MLP neurons of a small language model. Each row is named by its layer, matrix (gate and up: input weights) and neuron, and shows model dimensions 32-159. Each number is 128 + 32 x the weight over its row's rms, rounded and kept within 0 to 255. A neuron's up and down rows have the sign that makes its largest values positive.
After each neuron's rows, "fires after" lists the tokens most often just before its 100 highest values on Wikipedia text that the model never trained on.

L9.gate249 [126 136 126 173 133 110 113 152 128 136  83 116 104  96 119 188 130 112 129  79  98  58 126 138 135 170  95 114  88 136 126 100 134 129 131 119 130  77 162 130 142 135 125 204 136  92 107 148 171 146 170 116 101 137  79  79 141 104  94  92 156 116 161 195 175  95 104 175  78 165 125 131 152 148 155 118  89 137 229 130 155  67 146 156 141 157 127  79 148 158 139 109 131 158  96 119 143  76 228 126  94 167  89  74  60 107 140 159 106 156 122 130 114 104 115 127  75 109 164 180 109 110  90 111  95 125  85 176]
L9.up249 [ 98  58 103 111 152  96 134 116 171 143  87 108  43 181 129 117 151 122 153 130 114 146 111 145  63  72 110 120 114 133 133 114 102 131 109 131 134 139 129 112 125 128  83 190 165 115 120 182 146 170  82  92 140 166 101 158 152  81 139 108 145  76  81 112 104  74 101 153  70 127 163 102 150 128 139 155 141 108 104 118 156 118 169 129 163 108 164 110  71 175 121 112 156 160 197 117 112 105  79 147 116 133  87 136 167  84 129 139 174 106 113 183 121 105 155 143 163  79  46  90 122 109 143 153 135 173 157 146]
fires after: " ", " |", "10"

L5.gate352 [126 160 191 115 114  89 171 134 119 118 131 106  87 116 152 143  86 173 138  96 132 140  98 150 165 131 106 110 128 122 135 171 116 141 185 185 165 145 131 157 113 101 163 149  96  99 112 124 136  94 103 132 123 177  88 108 111 119 129  69 130 121 119 150  90 136 168 177 107 129  74  97  44 134 120 134 113  42 174  94 127 142  86  82 107 150 172  79 147  60  80 119  99 146 150  91 176 160 148 110 193 122 104 154 101 138  94  81  94 138 126 190 173  66 134 132  68 143 111 113  63 179  88 146  68 131  78 172]
L5.up352 [123 200 175 120 146 138 116  83 136 128 110 143 129 149 122 107 105 128 100 165 144 171 138 132 157 106  95 175 143 120 143 130 119 177 151 133 178 158 145 147 136 108 158 138  97 102 109 128 163  87 131 148 110 157  98 101  83 155 107  84 131 118  90 172 124 141  89 151 139  90  75  99 131 165 130 129 112 102 117  90 139 147  98 160 134 139 165 191 138  79 104 172  99 137 144 182 207 206 114 113 202  67  94 132 101 144 156 103 104 152 140 180 163 141 117  93  92 131 107 172  73 124 118 164 133 102  40 184]
fires after: " |\n", ".\n\n", ".\n", "\n\n"

L10.gate298 [122 133 132  81  97  44 124 118 186 158 140 158 102 147 106  86  85 154 143 102 143 119 132 130 144 172 100 166  62 128 145 149  60 147 165 189 163 113 146 108 148 124 111 121  99 187 141 161 159 166 149  90 145 139 114 133 176  71 103 179 170 187 114  96 111 130 179 105 176 121 131 129 129 133 177 109  94  57 173 132 176 148 139  72 148 113 123  70 151 141 130  91 140 152 172  98 137 110 117 162  72 126  73 138 155  97  96 154 104 148  99 142 102 145 119  79 117 146 149 137 116 153 138 174 180 165 180 124]
L10.up298 [119 118 111 112 142 161  39 107 177 129  87 123 120 146  84 109 128 111 150 147 132 104 140 148 159  89  70 109 118 115 184 113  95 113 118 104 146 124 114 185  89  88 126 187 162 123  96 117 145 157  66 148 164 150  67 147 120 123  97 149 138 127 138 160 141 119 155 108 192 120 125 106 143 112 182 170 206  82 168 147 178 120 100 131 120 103 131 126 113 108 104 161 126  90 116 164 179 157 123 188 102 121  75  35 123 124  79 151 122  87 130 114 145  64  77 118 118 138  89 134 136 181 114 197 163  77 144 147]
fires after: " ", " V", " for", " m"

L7.gate312 [181 170 101 164 133 191  97 160 104 146 123 124 107 156  85 178 128  25 142 137 121 162 181 166 126 133 109 169  88 111 135  79  59 147 139 110  94 123 145  84 112 164  73 143 111 145 150 133  64 137 151  71 148 157 116 147 100 135 118 141 142 157 169 159 162 150  95 119 126 138 134  72 160 158 116 154  62  89 201 116 107  98 103 197 105  85 115 131 126 180 134 153  97 170 188  72 168 163 129 166 123 125 172 189 146 107 101 118 193 142 125 180 110 131  96 100 122 133 118 101 163 107  85  99 124  83 115 125]
L7.up312 [145  99  98  99 136 146  62 128 133 119 100 147 121 158 163 136 192 114 144 127  75 138 139 154 155 160 138 144 111 159  83 118 166 128  98  70 167  88 113  68 105 116  92 136  91 173 103  99 186 123 137 121 139 118  79 102 156 127 140 168 139 112  90 112 122 144 109 124 164 111 109  90 117 143 132 134  78 162 151 140  74 164 153 146  65 152 172 158 136 119  56 143 102 114 155 145 127 132  66 113 114 170  55  89 154  58 161  65 100  93 168 110 114  70 144 126 122 114 134 129 159 143 131 127  86 184 157 176]
fires after: " (", "-", "/", " ", ".", " ["

L15.gate371 [109 151 175 142  95 150 140 147 108 118  35  89 142 148 126  86 119 119 145 159 119  72 170 146 162 100 156 102  87 157 170 118 117 163 190 193 114 193 115  96 108 191 107 122 112 145 128  53 191 115  44  78 155 103 129 132 201 146 133 106 133 145 100 130 151  98 176 147 120 103 176 128 149 125 107 165  90  94 167 169 103  98 101 110 122 114 123 166  99 124 106 151 126 139 131 141 119 170  84 155  80  81  99 144  82 143 144 182 142 132 104 131 125 105 173 112 135  85 120 146 146 160 139 111 125 157 163  98]
L15.up371 [106 158 126 110  74 143 122  53  92 104  92  53 102 174 147 137 135 109 107 153 183  85 226 160 130 112  55 150 109 101 135 162  73 132 136 102  90  83 100 139  95 106 166 187 179 125 117 109 129 132 165 172 163 105 142 157 147  92  81  98 117 159 126 134 168 122  62 134 140 104 140 112 133  97 114  82  62 112 151 163 134 153 169 110 125 205 192  92 139  90 104 100 110  90 142  74 137 161 162  84  24 138 113 112  82 131 108 116 140 101 138 133 131 136 154 150 134 168 122 139 126  89 119 139 101 128 163 180]
fires after: " m", " M", " V", " re", " P", " f"

L5.gate171 [175 154 121 122 103 140 131  90 118 138 147 110 135 163 223  93 156 121  48 118 188 127 188 107 165  76  90 118 115 128 153 102 126 136 127 163 147 145 138 122 161 113 156  86 122 114 175  94 128 116 137 155 110 147  82  92 181 200 109 134 141 193 152 159 174 113  95 122 128 102  55 116  97 124 157 122 119  98 139 126  85 173 142 133 106 111 112 149 126 117 125  98  96 181 131 139 145 123 143 134 114 103 137  98 168 136 131 153 136  95 133 112 119  88  87  79 100  83 174 119 158 217 135 144 163 110 116 122]
L5.up171 [163 171  99 116 166 139 155 123 114 106 150 161 153 209 124  33 159 139  96 142 140 166 165 140 125  92 136 208 149  74  64  80 122 142 153  69  55  94 118 145 118 160 145 118 156 129 156  54 160 156  89 145  85  78  96 122 127 158  79 136 119 173 130 130 123  86 127 164 102 114 118 151  90 142 111 103  99  63 195 103 148 135 106 106 117 195  74 129 133 176 124  66 117 163 131 137  69 124 135 140  97 112 123 170 156 121 163 118  99 113 117 112 111 125  98 136 124 118 140 136 157 180 143 125 122 108 132 193]
fires after: ".", ",", " wh", " of", "H", " in"

L15.gate117 [171 181 114  61 153 171 120 147 157  96 107 130 130  97  94 156 122 106 133 143  81 135  98 109  97  94 111 135 150  82 156 113 128 139 125 230 140 142 117  68 132 106 188 149 132 106 180 140 116  86 117 206 130 222 103 118 145 134  97 189 169 131 132 125 133  54 124 167 131 114 108 145  75 155 146 171 120 168 126  98 190  90 162 111  98 149 173 183 131 186 112 148  86 147 122  72 144 132 112 166 116 108 135 132 134  98 184 100 100  67 122 177  72 171 141 160  82 116 143 135 127 185 151 100 106 175 140  92]
L15.up117 [128 122 123 139 102 139  98 149 129 140  98 154 130  78 164 170 147 126 135 104  89 155 151 156  79 111 144 102 125 159 127 133 158 138 158 137 130 106 103 107 108 154 161 165 137 114 120 109 154 125  94 167 105 122  89 118 144 122 140 127 101  77 120  97  70  95  50 136  60 112 124  97 202 123 188 106 124  88  60 149  87 117 124 147 166 149  90 102 115 174  91  84  89  76  88  74 162 110 188 147 155 109 130 124 114  96 174 129 125 113  66 184  94  93 108 161 104 139  78  71 164  97 118 111  88 164 105  89]
fires after: ",", "1", " |", " "

L14.gate181 [122  99 135 111 116 121 146 126 148  72 112 126 123 164 119  81 169 170 109 109 111 137 137 170 106 187  65 164 115 155 196 156 172  95 126 110 165 139 160 176  95 231 159 172 140 128  88 111 136 156 190 126  75 151 101 149 103 108 121 119 149  62 113 108  80 157 132 101 123 102  92 145 128 155 110 127 166 135 130 118  74 144  81  84 141 100 122 112 124 162 152 140  76 108 154 118 146  88 110 114 157 197  98 157 133  81 162 110 194 146 171 174 184 114 161 131 148 139  62  78 139 137 129 112 151 183  90 140]
L14.up181 [137 157 144 127 103 121 133 139 106 105 110 107 120 196  75  82 115 180 127 139  92  66 153  88 129 161 100  85 137  99 187 102  91 100 102 163 125  67 122  86 110 176  61 137 141 138 101 127 154 158 128  56 109 173  60  83 131 135 143 104 104 123 118 147 116 179 101 134 153 159 108 144 158  99 165 123 141 143 159 121 152 137 112  91  59 118 161 120 124 129 158 121 131 112 137  83 105 158 155 128 130  93 169 100 122 106 133 116  86  94 165 114 144  79 111 155  76 105 116 183 202 133 151 118  82  88  76  97]
fires after: " T", " C", " c", " M", " K"

L7.gate457 [156 142  97 142 206  99  98 159 160 172 135 163 139 146  97 119 139 141 125 110 162 153  93 132 106 161 181 103 157 113 197 149 170 172 125 137 134 106 142 125 147 147 165 129 111  65  88 104 152 102 105 110 166 163  96 161 128  68  92 148 114 123 148 162 142 184 156 156 161 105 135 121 125 131 171 119 152 154  96 147 148 130 101 115 121 143 102 178 107 134 176  94 109 128 119  70  73 164 129 103 133 145 159 123  63 148 143  66 130 137 186 176 164 101 146  68 139  61  96  97 128 123  85 116 157 149 115 197]
L7.up457 [150 134 151  99 155 119  83 144 148  92 105 113 109 146 116 122 141 145 160 170 152 120 172 145 154 152 106 117 115 131  73  55 165 107 115 131 166 115 201 136 121 121 114  99 150 111 127 129 125 127 196 131 134 168  84 117 152 158 110 155 157  95  63 109 163 125  95 127 114 181 105 119 168 111 133 126 113 169  96  75 130 154 113 107  99 162  88 172 164 125 183 124 127 129 129 104  95 152 121 132 143  75 188 136 120 135 111 155 113  97 172 144  65 173 106 155 143 127 181  93  69  96 126 133  89  97  99 137]
fires after: " C", "C", " R", "ru", "R", " T"

L2.gate234 [145 105 115  86 143  67 150 186 109 119 218  53 113 108 131 131 101 112 191 121 116  93 126 130 143 102  83 156 150  86 128 161 128 103 133 116 122  88 150 141 173 126  98 161 158 127 111 126 129  95 132 147 134 167 106 150 195 101 134 160 127  83 154 124  46  84 133 127 149 107 146 164 135 181 133 113 154 138 130  89 105  64  79 141 158 114 173  75 158  33  83 196 142  74  92 184 157 129 156 161 145 141 126 170  65 163  99 144 150 158 145 184 117 177  76 136 119 115 149 130 162 152 162  86 127 134 149 131]
L2.up234 [116 134 102 153  97 118  83 207 118 138  92 139 169 174 127 143 145 104 129 110  85  57 131 150  94 160 117 145 107 106  78 154 136  99  90 102 114 125 117 111 120  89 127 161 106  76 128 141 148 140 151 150 107 145 140  91 204 137 113 159 148 157 132 124 151 134 200  71 142 142 114 143  61 123  98 113 123 158 127 160 114 117 172 143 119 145 177 176 176 112 116  97 116 123 180 175 164 113 139  93 160 178 104 107 186  99 103 144 117 145 174 177  97 193 152  88  96 133 168 151 132 139  85  87 145 141 106 173]
fires after: " United", " s", " new"

L7.gate296 [127 131 139 113 121 115 131 104  80  95 133 137 104 125  86  92  76 107 103  74 151  94  52 148  75  69 148  77 129 130 162 130 105 138 127 160 151 113 209 159 119  70 104 124 181  98  36 150  52 133 135 157 160 157 180 102 115 132 174 118 131  95 136 146  92 132 133 117 183 128 168  94 102 127 107 146 102  94 116 116 138  96 129  93 168  88  90  97 129 105  78  53 153 114  77 130 148  78 123 142 122 149 119 113  81 145 167 113 144 127 137 148 128 132 120 121 139 177 149  69  95 110  87 106  96 108 119 172]
L7.up296 [123 173  98  89 173 181 112  81  89 133 146  88 114 129 154 128 116 137  98 122  59 122 134  97 143  94 106 140 106 152 153 139 128 180 136 107 138 140 113 176 150 105  83 211 135 109 152  99 133 132 143 154 190 186 100 109 152  79  78 100  84 156 221 125 116  55 128 159 145 192  59 174 139 147  74 203 141 136 155  89 109 122 120 143 116 147 146  65 112  95 146 115  80 182 148 101 134 166 184 152 163 135 164 107 174 119 100 130 118 127 150 159 176  98 128 106 123 164 148 140  98 146 121 192 173 136  95 143]
fires after: "\n", ")\n", " |\n", "\n\n"

L12.gate98 [177 150 164  46 144 213 146 130 120 139 158 116 150 123 187 163 141 149 162 166 151 103 146 128 143 178 160 168 123 139 123 139 143 147 184  44 145 113 137 148 167 184 124 112 216 137 145 206 126 127 101 186 141  97 109 163 170 118 138 174 131 126 181  84 164  51 108 168 126  66 109 141  93 110 125 141 144 105 158 117 120 166 137  71 127 127 192  53  82 186  97 140 156 138 111 151 126 150 120  68 164 125 125 127 144 101 151 143  91 131 138 122 162 128 120 143 114 107  79 115 112 135  51 104  90  99 115 118]
L12.up98 [159 155 132 127 208 116 105 129 129 106 177  97 169 179 106 124 127 131 142 102 100 132 117  97 172 125 107 182 145 136 121 128 184 110 184 106 165  70  95 150  88 108 160 131 148 125 147  62 118 143  99 127 113 127 104 180 130 144 130 111 132 146  83 149 153  91  99 142 161 122  83 137  83 134 113 110 103 130 160 149 143 138 209  33 141 124 201  63 127 160 180 159 119  75 125  95 134 155 146 101  95  73 165 127 174 109 129 173 147 159  93 127 109 150 138  88 120 129 119 155  81  92  93  67 118 106  44  72]
fires after: ".", ".\n\n", ",", "===\n", " died", " and"